Part of a small language model's weights.
Size: 9 layers, 2 heads of 32 (1 for keys and values), MLP 640 SwiGLU, vocabulary 2048.
Architecture: RMSNorm before each block, no biases in attention or MLP, untied embeddings.
Training: 181M tokens, 3030 steps.
MLP neurons of a small language model. Each row is named by its layer, matrix (gate and up: input weights) and neuron, and shows model dimensions 16-79. Each number is 200 + 20 x the weight over its row's rms, rounded and kept within 0 to 999. A neuron's up and down rows have the sign that makes its largest values positive.
Before each neuron's rows, "fires after" lists the tokens most often just before its 100 highest values on Wikipedia text that the model never trained on.

fires after: " The", " a", " the", "The", " A", " other"
L2.gate176,217,219,176,139,194,175,200,202,214,213,196,189,177,210,198,227,210,190,182,169,167,200,163,176,228,191,185,194,235,220,192,245,227,183,185,212,205,213,205,202,184,231,193,214,191,225,195,213,208,194,187,214,208,159,206,165,213,186,192,198,198,179,209,225
L2.up176,195,218,190,199,221,208,207,216,218,217,210,195,175,189,185,191,203,187,187,175,200,234,194,178,191,170,189,203,189,208,198,214,207,212,222,197,237,180,222,198,186,230,204,210,208,227,201,175,219,194,204,182,182,189,212,204,198,219,183,205,185,187,202,217

fires after: " mod", "r", "ri", "qu", "or", " The"
L2.gate83,225,218,227,197,201,223,212,191,230,209,165,207,184,202,226,217,190,182,177,195,154,229,211,208,212,166,172,218,192,185,166,229,218,235,200,217,202,168,183,199,172,148,217,194,212,194,205,210,189,216,172,200,202,218,194,195,194,215,198,221,209,192,205,221
L2.up83,218,211,230,241,231,200,204,223,201,168,166,193,198,212,202,183,160,197,191,205,196,227,217,183,195,193,165,226,197,228,223,207,190,211,217,193,197,194,208,185,182,161,202,225,178,222,188,180,204,203,194,225,176,229,215,198,180,176,191,175,236,179,212,219

fires after: ".\n\n", "==", " re"
L6.gate415,235,182,207,210,199,166,202,202,207,185,205,186,245,213,162,212,180,191,200,192,234,245,169,218,185,204,214,247,181,199,188,214,223,168,218,188,229,201,190,193,219,189,214,203,222,192,202,199,218,185,204,182,191,178,208,200,199,223,202,227,240,189,208,196
L6.up415,202,216,209,233,151,138,212,181,208,175,208,206,218,215,206,178,226,157,181,190,186,192,146,212,192,193,180,217,186,229,196,198,224,200,220,182,265,194,194,200,214,185,189,207,209,193,208,228,232,180,195,211,215,222,197,200,183,175,219,183,199,165,214,173

fires after: "m", "d", " st", " ", "'", "b"
L2.gate374,263,191,207,219,164,231,220,204,183,181,216,186,240,221,237,209,180,205,188,202,199,224,183,186,211,213,259,209,199,187,219,210,209,185,209,219,199,225,210,195,159,213,207,180,198,199,159,183,210,168,209,162,176,216,156,177,213,179,193,206,183,249,209,222
L2.up374,195,252,175,193,119,177,192,210,199,200,184,218,198,199,193,207,221,206,197,176,232,215,225,201,161,212,194,209,208,172,183,191,215,224,188,174,215,259,224,212,159,175,224,215,209,160,181,221,201,214,207,205,186,193,182,206,136,189,192,210,178,196,204,215

fires after: ",", "°", " "
L6.gate223,176,225,199,191,171,195,197,201,199,223,187,202,216,177,213,215,188,169,155,208,170,198,209,170,205,207,185,202,175,198,181,188,171,192,173,173,204,226,204,181,192,221,208,184,194,214,149,239,194,219,196,209,195,216,208,237,211,214,204,202,210,188,203,179
L6.up223,237,217,177,219,186,214,205,195,201,202,188,212,181,155,171,176,187,170,205,186,215,193,219,151,181,199,220,216,193,183,161,187,179,184,197,188,214,206,234,250,188,179,182,167,166,216,242,190,208,198,200,209,145,176,220,214,176,205,178,182,193,191,195,199

fires after: "\n", ")\n", ";\n"
L2.gate15,201,200,227,197,188,235,228,232,200,193,224,177,200,222,207,176,208,181,191,233,191,196,193,196,226,184,175,188,197,242,200,189,207,172,264,227,176,197,207,185,184,201,227,207,197,198,163,192,216,207,206,214,219,216,170,200,206,220,173,198,204,185,213,157
L2.up15,214,216,227,171,190,196,230,185,201,227,226,231,202,236,190,170,184,228,185,236,193,253,166,184,187,207,228,199,196,223,180,191,203,205,204,196,192,260,204,214,233,198,162,213,221,213,245,157,203,202,184,199,203,194,210,191,207,179,196,223,188,213,189,188

fires after: "-", " Lab", "-S", " F", "W", "w"
L2.gate231,204,121,200,174,211,180,233,187,202,225,182,178,166,218,200,206,187,184,183,209,199,218,213,215,255,185,219,213,185,195,186,210,207,189,210,192,182,197,220,226,207,194,257,204,212,172,204,200,204,210,189,210,170,219,207,210,207,214,185,177,188,179,204,190
L2.up231,193,166,172,164,183,221,200,205,186,198,193,222,175,213,214,193,220,216,186,203,220,219,190,215,196,170,182,206,199,201,188,194,195,192,207,190,188,187,276,211,179,203,187,211,187,176,236,178,217,194,216,197,185,182,208,189,198,207,192,191,201,176,168,228

fires after: " |\n", "S", "|---|---|---|---", "s", "ut"
L2.gate223,196,196,234,176,209,168,211,206,208,219,191,206,187,187,194,204,190,192,199,194,174,198,210,219,213,155,175,207,174,197,200,198,221,171,235,236,205,217,198,209,230,240,210,197,193,199,172,197,203,215,178,199,223,185,205,239,226,198,197,191,208,249,196,207
L2.up223,165,201,225,192,220,195,204,236,198,212,197,207,204,228,193,192,195,223,271,215,168,192,188,200,180,205,199,201,180,235,225,205,201,178,200,182,229,187,213,253,212,208,203,188,191,191,189,176,162,234,192,216,179,170,213,211,190,203,197,203,211,207,194,171

fires after: " T", "-", "T", "|", " t"
L2.gate155,179,183,201,182,157,210,194,209,208,233,195,194,209,197,209,199,167,199,196,180,208,184,210,185,188,190,241,204,213,197,194,216,180,198,207,186,225,191,242,214,205,192,204,198,197,171,196,194,175,177,205,187,181,213,206,243,166,185,208,179,191,151,212,185
L2.up155,214,213,205,200,215,205,215,155,217,203,199,204,215,197,199,201,219,185,211,194,198,196,184,189,190,224,253,232,205,191,236,195,151,198,200,212,192,190,174,247,222,185,194,197,220,178,233,205,197,224,214,179,150,215,199,210,177,224,192,197,206,183,170,218

fires after: " l", " w", " cl", " d", "w", " m"
L2.gate209,205,172,196,185,208,181,205,186,191,228,209,222,220,159,194,202,192,204,174,224,191,199,209,201,201,152,222,223,220,211,211,217,221,202,232,174,211,199,190,216,220,218,203,193,213,214,175,170,219,200,181,183,229,197,200,162,192,203,191,203,219,180,188,205
L2.up209,190,170,175,207,217,175,224,195,220,203,166,204,198,176,178,202,232,249,198,207,225,208,186,195,231,195,229,200,231,208,187,188,211,220,197,179,177,200,228,234,184,188,189,264,184,177,197,194,206,216,194,203,209,181,193,229,215,195,207,219,189,176,197,202

fires after: " |", " Gr", ";"
L2.gate128,203,217,205,215,221,175,238,214,189,171,223,162,207,217,201,204,227,192,206,201,206,197,202,188,184,190,208,183,207,207,205,216,172,202,189,212,214,174,228,202,188,239,189,175,239,175,220,218,190,262,222,189,197,230,202,187,218,214,196,209,182,163,175,199
L2.up128,213,236,167,220,201,227,212,208,199,212,209,195,193,204,199,225,218,201,186,189,199,195,194,193,190,240,198,219,184,258,199,200,184,207,261,213,149,192,197,177,185,216,212,216,172,212,209,186,206,214,207,176,183,218,176,196,203,207,223,223,201,173,205,209

fires after: " C", " ac", "se", " r", " c"
L2.gate257,182,175,198,246,175,227,208,188,193,205,210,193,179,224,195,201,239,229,213,185,182,189,192,207,192,245,196,199,207,218,214,205,219,181,196,227,213,201,193,191,198,179,213,205,193,203,211,213,219,220,191,190,169,226,188,191,222,177,224,236,221,206,201,189
L2.up257,210,209,185,190,187,195,216,204,190,162,204,220,208,194,179,185,144,222,218,198,205,179,186,201,211,224,242,192,207,198,189,205,224,185,188,209,203,204,210,216,180,195,190,207,207,225,227,235,185,183,191,190,180,201,198,190,232,200,246,262,166,201,178,184

fires after: "em", " the", "==", " not", " for"
L2.gate228,226,175,211,221,199,211,162,209,220,217,214,215,207,192,216,204,216,184,193,201,241,174,241,243,186,186,167,204,198,226,201,173,211,186,181,230,217,201,199,193,202,196,240,226,185,225,210,207,214,214,208,201,191,216,225,234,178,170,207,204,230,158,219,191
L2.up228,195,211,198,204,142,189,170,228,209,186,185,182,175,218,196,198,202,216,175,206,221,228,210,188,192,187,175,195,215,193,189,198,208,221,159,203,190,185,169,194,193,196,176,199,220,179,184,257,212,217,139,151,194,200,200,208,180,161,210,193,211,182,200,194

fires after: "u", "im", "or", "he", "che", "r"
L2.gate227,190,220,228,202,189,197,206,216,215,204,207,186,182,182,211,205,197,201,176,178,163,163,205,165,187,229,166,229,238,211,211,196,226,207,170,178,180,184,188,185,193,203,212,211,195,209,215,185,184,198,190,239,197,215,197,201,207,178,179,231,252,205,222,190
L2.up227,192,193,215,258,242,201,223,186,161,189,189,209,218,179,218,200,179,196,222,192,221,240,204,190,234,237,162,189,196,234,203,191,192,238,202,204,176,184,202,223,189,210,190,186,192,167,182,187,191,202,198,185,187,186,182,208,177,189,249,223,199,226,220,189

fires after: " c", " M", " K", " m", " t", " T"
L2.gate285,239,194,187,188,187,211,205,187,221,214,224,208,189,206,233,200,221,192,184,201,194,215,171,275,198,186,206,198,191,219,191,181,225,200,204,203,184,220,167,189,189,188,204,239,224,216,195,206,199,204,163,212,201,181,194,195,187,175,204,200,200,187,186,200
L2.up285,222,186,165,240,193,220,210,208,183,190,235,206,199,213,213,188,209,197,163,242,219,200,177,218,179,189,205,193,213,195,188,241,180,195,198,203,205,253,205,196,194,167,216,187,168,212,188,204,264,207,177,215,211,178,194,179,197,204,207,187,207,183,200,215

fires after: "\n\n", " is", " =\n\n", " |\n\n", " was"
L2.gate328,171,161,214,198,179,195,174,186,187,203,224,211,189,238,199,211,205,197,192,195,217,201,217,168,230,216,174,165,199,243,184,192,197,222,162,183,221,211,163,214,177,248,216,184,214,169,132,214,202,195,200,221,235,195,216,207,186,214,200,193,191,214,173,189
L2.up328,167,191,227,202,193,224,217,207,238,213,204,171,200,229,180,206,216,188,205,225,179,213,255,169,195,222,208,205,174,224,215,189,163,194,186,197,228,197,194,196,208,235,206,200,188,207,174,199,227,228,202,216,221,175,198,240,169,219,192,181,191,194,194,203

fires after: " k", " h", " met", " m", "T", "F"
L2.gate312,211,165,193,222,201,235,223,179,205,224,221,205,203,184,195,197,198,196,187,203,171,164,165,222,230,187,216,252,196,177,183,170,199,223,167,214,174,231,189,180,186,201,238,214,200,233,205,183,232,200,212,171,167,176,211,207,209,184,206,175,200,203,198,192
L2.up312,159,178,227,205,194,158,183,231,212,184,214,202,208,191,192,177,248,210,223,190,194,175,177,188,196,181,188,208,202,245,239,194,162,177,172,203,190,192,159,187,206,203,212,270,184,185,205,196,200,203,207,217,170,217,176,174,212,201,212,158,228,213,205,177

fires after: " M", " E", "M", " m", " Pre", " Re"
L2.gate534,226,172,203,204,228,203,185,237,227,188,197,189,220,205,195,176,239,194,207,213,186,182,204,215,199,198,209,217,192,165,191,206,196,196,188,169,203,199,167,185,196,189,234,234,193,207,221,194,243,221,212,165,204,212,203,215,212,182,198,239,238,193,191,191
L2.up534,184,253,204,196,225,186,254,175,239,180,182,214,243,210,184,197,170,223,211,203,182,192,163,181,213,224,197,208,169,188,175,262,182,209,188,225,211,216,214,212,214,250,200,202,222,205,195,188,207,203,189,190,213,178,187,220,217,211,206,214,199,184,228,197

fires after: " S", " R", " The", "et", " |", " A"
L2.gate145,221,191,210,195,170,217,203,193,205,210,181,204,194,170,222,236,167,186,217,193,234,167,181,204,226,204,185,207,196,187,193,175,216,185,226,222,217,203,188,210,174,196,226,203,183,184,219,206,201,192,175,209,202,187,193,202,208,208,193,201,182,198,248,232
L2.up145,220,217,173,216,177,193,243,191,205,257,223,183,203,216,216,200,154,211,224,188,179,257,189,209,201,213,209,216,199,188,221,263,192,196,185,199,225,200,218,207,210,205,203,207,219,188,199,197,185,149,204,212,208,167,191,234,152,218,202,206,201,200,212,207

fires after: "|", "-", "–"
L6.gate434,149,207,204,128,221,156,185,193,186,198,206,162,176,202,185,215,187,237,225,193,175,213,183,212,192,214,196,230,206,217,187,193,202,195,212,203,205,213,216,200,215,212,183,170,191,212,212,176,194,199,156,208,186,178,216,177,204,195,165,140,199,179,192,191
L6.up434,206,162,191,158,187,198,197,222,175,213,217,217,209,206,178,171,218,213,169,189,194,199,210,217,226,175,197,178,226,185,202,209,158,207,182,222,184,188,222,205,202,179,183,195,195,201,198,235,209,223,179,195,175,197,273,205,159,222,202,206,158,199,163,196

fires after: ".\n\n", " ", "\n", " |"
L6.gate336,202,173,244,196,203,205,185,223,204,212,190,174,244,239,184,190,180,188,180,210,229,218,213,224,193,201,210,184,196,220,172,154,198,176,188,180,200,182,214,205,187,253,194,218,211,214,224,165,173,211,215,194,210,211,175,193,207,177,199,199,212,205,173,141
L6.up336,207,156,222,207,186,138,226,177,189,179,208,181,217,207,216,181,188,209,219,204,201,173,207,212,167,180,222,189,192,203,196,184,207,223,205,232,185,206,235,189,208,198,183,193,182,214,209,159,166,226,210,211,224,220,191,178,239,194,193,191,200,177,201,196

fires after: "\n", "l", "ig", "d", "al", "yn"
L2.gate333,215,184,163,181,164,187,213,227,188,169,192,174,181,190,203,158,216,231,204,218,210,201,176,211,174,212,188,212,201,215,178,221,184,188,167,216,187,191,202,175,191,202,213,191,184,189,221,196,202,167,185,224,203,213,194,206,213,198,195,184,189,200,177,178
L2.up333,217,220,171,154,194,199,208,183,194,216,221,234,197,234,183,185,203,209,185,217,241,207,202,168,192,190,212,203,178,188,189,225,231,197,198,180,194,200,196,213,191,200,142,212,200,197,205,192,206,202,204,203,241,214,191,198,180,213,213,222,175,185,173,189

fires after: ".", ",", "19", " dec", "res"
L6.gate129,188,177,222,216,196,182,195,206,163,200,186,192,204,194,216,180,190,225,240,193,221,205,226,192,184,194,194,172,207,182,176,174,196,196,192,199,191,221,202,172,210,217,183,218,176,180,193,171,214,178,229,200,179,186,187,187,229,217,200,216,235,163,185,183
L6.up129,171,209,244,200,189,211,195,202,186,188,221,200,219,216,215,188,203,183,204,258,188,229,204,212,192,214,187,181,218,168,199,193,212,179,170,163,168,214,216,198,206,154,178,214,206,215,159,211,202,214,212,201,178,198,182,174,187,231,176,207,217,190,211,210

fires after: " d", " m", " M", " c", " S", " C"
L2.gate575,212,200,205,199,223,171,172,197,222,191,219,188,217,189,178,190,203,192,193,217,187,206,184,181,214,186,205,200,231,193,181,194,171,182,199,194,201,226,194,191,201,184,231,233,224,210,193,205,179,153,191,167,187,177,201,218,159,193,224,197,223,213,161,201
L2.up575,237,220,186,155,205,208,186,201,241,166,204,230,208,213,189,163,186,201,198,191,174,213,207,189,174,214,211,193,194,195,211,214,206,199,200,186,184,256,185,208,185,207,234,222,194,224,182,168,180,192,227,232,218,209,184,201,149,171,204,208,206,229,204,203

fires after: "ult", " act", " f", " m", "ist", "ant"
L2.gate207,188,207,221,213,196,201,184,178,205,189,200,216,181,208,194,195,221,191,174,175,226,222,177,195,254,202,187,145,214,184,196,208,203,219,201,205,201,214,191,213,183,188,212,207,267,190,236,216,209,186,206,218,203,205,197,237,196,194,210,218,206,181,224,211
L2.up207,209,154,174,207,184,180,212,193,228,198,186,192,209,183,211,180,217,194,207,196,175,203,213,263,198,193,192,208,210,262,222,170,193,215,202,202,197,228,228,205,204,232,174,228,248,181,199,146,194,173,189,211,176,196,195,193,193,163,197,180,218,219,201,191

fires after: ".\n\n", "\n\n", " |\n\n", ")\n\n"
L2.gate438,229,198,198,189,210,213,199,221,201,185,186,182,231,204,187,217,203,209,203,151,164,192,186,232,153,198,154,193,209,204,219,202,189,214,189,223,235,232,203,227,174,202,176,184,209,206,207,210,212,226,169,218,229,185,235,194,239,171,180,224,215,207,203,210
L2.up438,230,198,205,196,185,187,203,201,163,195,192,196,217,205,228,211,248,184,207,162,176,195,181,195,178,215,196,208,157,188,200,233,214,223,198,189,212,227,199,191,181,216,183,189,167,196,173,199,187,181,199,231,224,180,252,179,202,174,214,220,199,194,199,200

fires after: ".\n\n", "\n\n"
L2.gate600,229,185,220,190,197,202,216,268,177,173,236,201,209,210,175,216,204,204,204,178,184,204,215,208,202,223,217,219,196,176,222,164,178,209,224,176,210,184,206,194,161,165,200,230,201,190,169,189,186,197,203,221,184,167,212,216,202,190,217,148,265,184,187,194
L2.up600,192,206,225,216,205,226,191,206,205,196,201,143,223,242,186,245,200,208,214,169,179,184,180,238,188,195,220,195,198,200,207,204,206,206,225,200,201,204,204,206,210,172,243,193,199,209,169,179,184,181,182,231,197,189,211,184,215,191,220,221,208,173,201,220

fires after: "19", "20", "18"
L6.gate479,192,229,211,204,197,208,217,203,214,221,205,181,208,196,167,161,245,208,200,216,206,224,205,224,207,164,227,204,190,192,212,174,256,215,169,183,215,197,152,228,192,212,187,219,254,149,174,204,197,198,192,203,208,185,224,194,216,238,203,200,190,174,191,204
L6.up479,212,199,167,195,199,180,174,185,257,202,197,231,196,215,210,198,187,208,199,199,207,205,223,190,201,150,157,203,234,214,225,229,216,193,206,197,212,217,195,174,199,194,190,222,245,191,182,193,177,195,226,211,185,170,217,200,195,165,183,214,213,207,205,199

fires after: "20", "19", "|", "′", " |"
L6.gate473,220,169,172,206,209,204,214,195,184,194,214,187,235,228,209,200,197,196,200,233,195,216,256,223,189,181,243,192,196,198,207,240,214,213,204,190,234,212,183,244,230,199,186,212,211,165,196,218,204,223,198,239,224,211,233,183,192,175,214,182,180,179,207,243
L6.up473,204,193,170,181,210,194,176,164,182,187,216,199,186,209,205,172,220,250,194,190,207,249,203,180,205,171,208,202,193,208,202,203,178,195,211,214,199,149,216,241,200,173,204,231,209,203,221,146,214,187,190,204,190,190,196,191,199,210,212,208,166,142,202,219

fires after: " ", " K", " his"
L2.gate416,207,214,204,243,194,211,149,135,188,236,209,187,210,195,241,187,189,206,191,205,233,205,233,213,184,210,190,193,206,205,198,177,212,197,200,202,194,202,178,191,175,195,191,185,222,219,165,217,184,190,222,216,185,196,175,208,177,213,181,189,211,168,215,174
L2.up416,206,208,191,205,167,241,200,208,218,239,246,187,210,208,163,156,210,188,241,195,231,171,198,222,213,187,222,221,214,200,251,203,233,179,194,202,207,196,192,222,215,219,196,217,190,195,208,181,210,202,235,210,153,190,207,199,205,226,198,203,214,234,194,183

fires after: "c", " pro", "u", "is", " leg", " L"
L2.gate287,196,198,147,212,259,189,219,200,164,216,194,184,184,208,188,180,205,179,170,181,214,196,203,243,196,214,213,196,209,198,156,183,212,244,183,207,181,192,175,183,181,218,163,188,206,222,182,204,205,182,193,193,196,184,222,196,211,168,223,213,205,211,199,214
L2.up287,238,197,224,196,180,233,168,196,208,190,189,185,195,197,221,206,185,186,233,196,181,193,201,211,194,188,213,179,203,220,191,163,182,195,191,185,187,172,156,203,261,176,183,184,198,212,192,208,184,195,189,181,195,204,209,188,181,190,180,188,250,208,187,230

fires after: "\n\n", " place", " =\n\n", "-", "ist", "ov"
L2.gate29,219,167,206,163,187,227,204,229,199,207,191,205,219,203,206,200,187,200,199,207,221,192,213,185,217,206,224,211,193,193,250,193,184,168,173,199,205,206,188,179,186,235,212,196,216,179,187,251,264,176,206,198,216,218,206,159,187,214,213,158,194,164,175,195
L2.up29,228,177,213,185,180,188,219,214,193,216,175,176,199,203,204,181,201,183,188,196,208,206,206,185,235,199,203,225,217,184,208,179,201,228,159,187,207,182,196,168,196,217,230,210,208,185,204,224,201,197,160,210,211,180,231,184,215,187,200,206,199,187,155,226

fires after: " ", "\n", " ar", ")\n", " of"
L6.gate609,210,176,218,204,186,189,207,188,189,206,184,176,221,201,206,204,194,239,182,194,221,179,210,174,181,228,192,182,192,235,225,197,185,183,221,199,212,216,166,226,202,194,194,216,223,192,195,181,232,192,183,212,174,182,179,220,206,218,202,209,233,226,202,205
L6.up609,211,189,206,194,182,211,183,190,208,157,193,212,205,181,210,225,201,219,185,198,197,168,215,228,210,199,206,217,225,219,198,157,202,191,185,196,184,214,211,210,197,198,194,179,225,186,194,166,218,184,195,209,181,200,156,202,220,182,243,152,201,172,192,154

fires after: " Pro", " con", " pro", "ro", "ol", " C"
L2.gate195,237,213,272,222,201,193,231,227,215,192,223,179,238,217,210,201,185,230,211,216,192,184,186,212,185,207,190,188,210,193,175,204,197,180,171,198,169,210,193,183,178,193,208,228,242,205,213,238,146,208,158,221,182,219,200,219,221,194,190,213,210,193,181,239
L2.up195,200,196,192,171,195,211,213,209,231,240,207,195,229,208,212,213,221,213,191,190,214,198,196,182,212,202,195,170,206,213,181,190,206,189,224,172,194,163,224,178,196,182,200,180,253,194,185,214,230,180,158,173,197,218,175,208,177,186,225,197,193,214,191,202

fires after: " C", " c", "c", "ro"
L2.gate210,211,180,213,231,196,180,208,217,200,178,232,170,205,195,205,176,228,181,195,201,214,213,204,225,214,192,214,179,210,204,177,204,236,185,203,219,177,197,192,189,224,203,183,234,184,214,205,224,178,145,205,204,185,207,188,196,157,194,209,204,221,209,194,181
L2.up210,213,230,163,229,191,197,213,180,236,230,216,229,233,212,207,217,178,221,199,202,248,215,215,192,201,214,183,190,200,179,201,178,226,195,174,191,197,215,212,187,193,165,201,157,199,176,204,196,207,218,185,198,186,189,155,189,172,192,187,196,213,189,205,181

fires after: " T", " S", "T", " p", " l", " m"
L2.gate456,208,208,184,183,150,166,222,171,213,230,165,215,204,205,180,203,200,225,200,235,227,189,200,185,237,239,203,216,230,217,180,163,198,197,222,177,202,233,203,224,236,227,172,229,216,212,183,188,211,225,198,196,204,188,221,226,201,211,188,208,210,182,200,191
L2.up456,223,227,208,208,190,178,227,207,232,234,165,235,215,177,185,220,218,204,203,207,237,200,205,215,220,209,233,228,221,196,210,213,192,206,218,153,191,248,185,208,205,216,195,208,212,211,218,211,230,211,229,195,192,206,192,209,231,222,197,194,199,185,204,211

fires after: "w", "ol", "r", "ou", "or", "ud"
L2.gate292,198,193,213,194,214,188,201,173,154,183,201,182,196,223,202,232,180,203,173,183,194,223,219,162,216,170,184,223,147,200,202,190,210,237,257,204,227,246,199,184,167,186,180,199,198,214,209,200,185,206,176,195,222,197,194,205,163,213,227,206,197,147,198,226
L2.up292,201,202,181,214,181,210,241,210,182,209,187,224,222,235,189,198,182,197,162,204,196,244,194,198,189,209,198,180,195,227,244,189,192,194,207,181,215,181,216,185,221,215,206,201,173,206,193,183,188,175,167,213,181,203,191,199,219,213,183,181,179,226,209,211

fires after: " Ar", " ar", " C", " c", " I"
L2.gate407,186,161,180,211,173,203,214,212,203,227,213,181,150,206,195,217,209,210,192,213,198,212,190,164,216,209,183,234,215,199,209,190,227,175,196,199,189,212,205,205,198,209,207,191,205,180,184,213,194,209,207,192,192,214,179,164,241,199,237,222,204,192,186,179
L2.up407,235,210,195,199,208,182,178,182,227,193,187,206,208,184,197,196,217,195,221,201,220,200,190,206,195,115,204,199,212,222,194,223,210,209,212,195,235,205,190,186,244,245,203,194,189,241,197,238,219,202,199,227,224,186,213,162,185,198,191,203,185,216,183,212

fires after: ".", " M", " C", "T", " that"
L2.gate247,213,224,224,201,201,257,192,185,230,179,194,145,188,186,192,199,203,223,208,180,211,193,184,200,181,166,199,193,189,245,197,248,204,173,195,198,234,224,210,194,171,220,232,211,202,226,200,180,212,229,217,189,186,206,190,175,203,157,222,193,173,194,189,180
L2.up247,198,207,200,221,176,203,210,173,197,185,177,196,207,227,213,223,211,197,206,204,209,183,195,203,184,174,232,199,175,189,202,203,201,203,213,157,210,177,179,170,214,192,218,189,218,253,250,163,209,195,168,200,206,202,215,187,201,209,225,217,171,207,189,195

fires after: "\n", "-", " st", "e", "h", "st"
L2.gate394,189,185,194,195,186,217,204,217,195,172,223,206,189,244,208,209,171,183,212,206,195,221,198,160,224,187,199,191,207,182,200,208,197,194,210,182,170,184,216,199,214,174,251,210,210,209,203,175,210,172,196,212,198,193,186,205,208,198,184,184,226,157,197,192
L2.up394,208,212,197,210,181,207,202,203,212,154,216,218,215,218,196,207,158,171,193,168,179,228,202,181,228,196,217,187,196,201,170,202,203,220,193,190,171,176,202,181,198,212,195,203,179,203,189,208,225,174,189,188,151,199,193,215,201,215,211,194,204,210,131,150

fires after: " st", " Rep", " p", " Le", " St"
L2.gate250,175,182,187,199,215,205,157,176,202,187,210,184,231,207,200,185,188,193,207,199,236,217,204,185,181,203,203,176,214,143,208,232,200,231,232,202,200,203,186,205,221,215,215,198,190,211,189,193,199,223,198,215,231,180,202,182,196,217,177,193,190,251,198,181
L2.up250,195,190,184,195,187,212,212,190,207,172,215,190,203,227,206,161,188,192,227,211,210,171,202,175,205,186,201,181,205,209,221,243,163,185,158,197,205,216,177,195,156,213,204,224,232,212,221,174,196,212,181,202,178,220,221,228,203,230,210,188,217,211,177,204

fires after: "°", " Reg", " University", " city", " reg", " age"
L2.gate109,204,226,194,200,169,166,177,184,206,202,203,192,213,203,197,204,174,199,203,248,214,174,182,177,189,233,196,163,160,199,186,188,212,207,180,179,203,206,210,226,152,208,216,195,224,267,188,215,216,203,198,211,206,211,177,214,203,187,186,173,196,236,210,198
L2.up109,202,195,229,219,178,178,211,183,200,205,217,230,214,197,187,208,225,230,230,214,199,201,206,210,209,219,185,192,191,175,195,177,227,213,180,153,186,211,229,222,173,195,210,170,216,207,215,188,234,184,216,221,230,159,214,192,202,202,164,176,196,188,227,193

fires after: " on", " On", " July", "On", " August", " December"
L6.gate584,197,219,182,169,226,175,190,207,202,212,218,197,202,198,222,216,177,233,192,179,200,217,229,209,188,181,154,226,222,181,191,207,236,184,205,221,201,225,206,206,197,183,197,189,206,195,198,195,194,177,183,200,225,180,216,218,206,172,198,193,229,196,195,180
L6.up584,201,217,189,220,214,209,204,213,227,184,251,213,216,183,160,209,177,195,193,210,198,185,217,191,206,192,191,206,184,188,212,212,193,228,207,204,178,180,191,160,180,175,208,201,215,197,191,202,161,153,237,191,180,263,212,192,205,203,211,191,231,212,195,201

fires after: "er", "it", "ip", " =\n\n", "\n\n", "en"
L2.gate422,223,164,195,199,191,220,196,224,218,201,199,181,212,212,200,207,177,204,188,186,198,189,182,162,211,189,172,232,216,224,214,208,235,220,212,208,218,228,198,179,206,202,257,178,184,190,182,223,198,205,174,195,228,210,221,221,175,164,205,175,193,185,203,217
L2.up422,198,167,230,161,150,229,240,219,167,162,179,199,188,225,205,219,201,195,188,219,200,204,214,167,203,191,218,212,192,197,207,213,192,262,213,222,216,206,203,178,208,204,210,197,186,193,178,204,192,218,171,190,195,186,217,196,190,168,201,189,232,224,177,189

fires after: "19", "20", " ", "18"
L6.gate406,202,196,199,201,202,210,230,179,208,173,234,187,201,235,169,209,198,209,222,198,240,247,219,189,155,204,206,205,208,176,187,191,192,196,169,208,219,228,173,234,201,210,186,229,225,195,213,216,198,214,214,181,210,215,216,211,216,207,232,179,178,185,202,196
L6.up406,204,183,195,205,213,200,244,209,194,222,184,248,210,216,186,183,188,179,190,213,165,206,226,203,215,184,224,190,187,219,221,199,211,211,207,190,233,170,188,184,181,241,187,199,223,161,205,174,231,212,195,189,199,205,219,198,174,206,179,229,193,183,198,193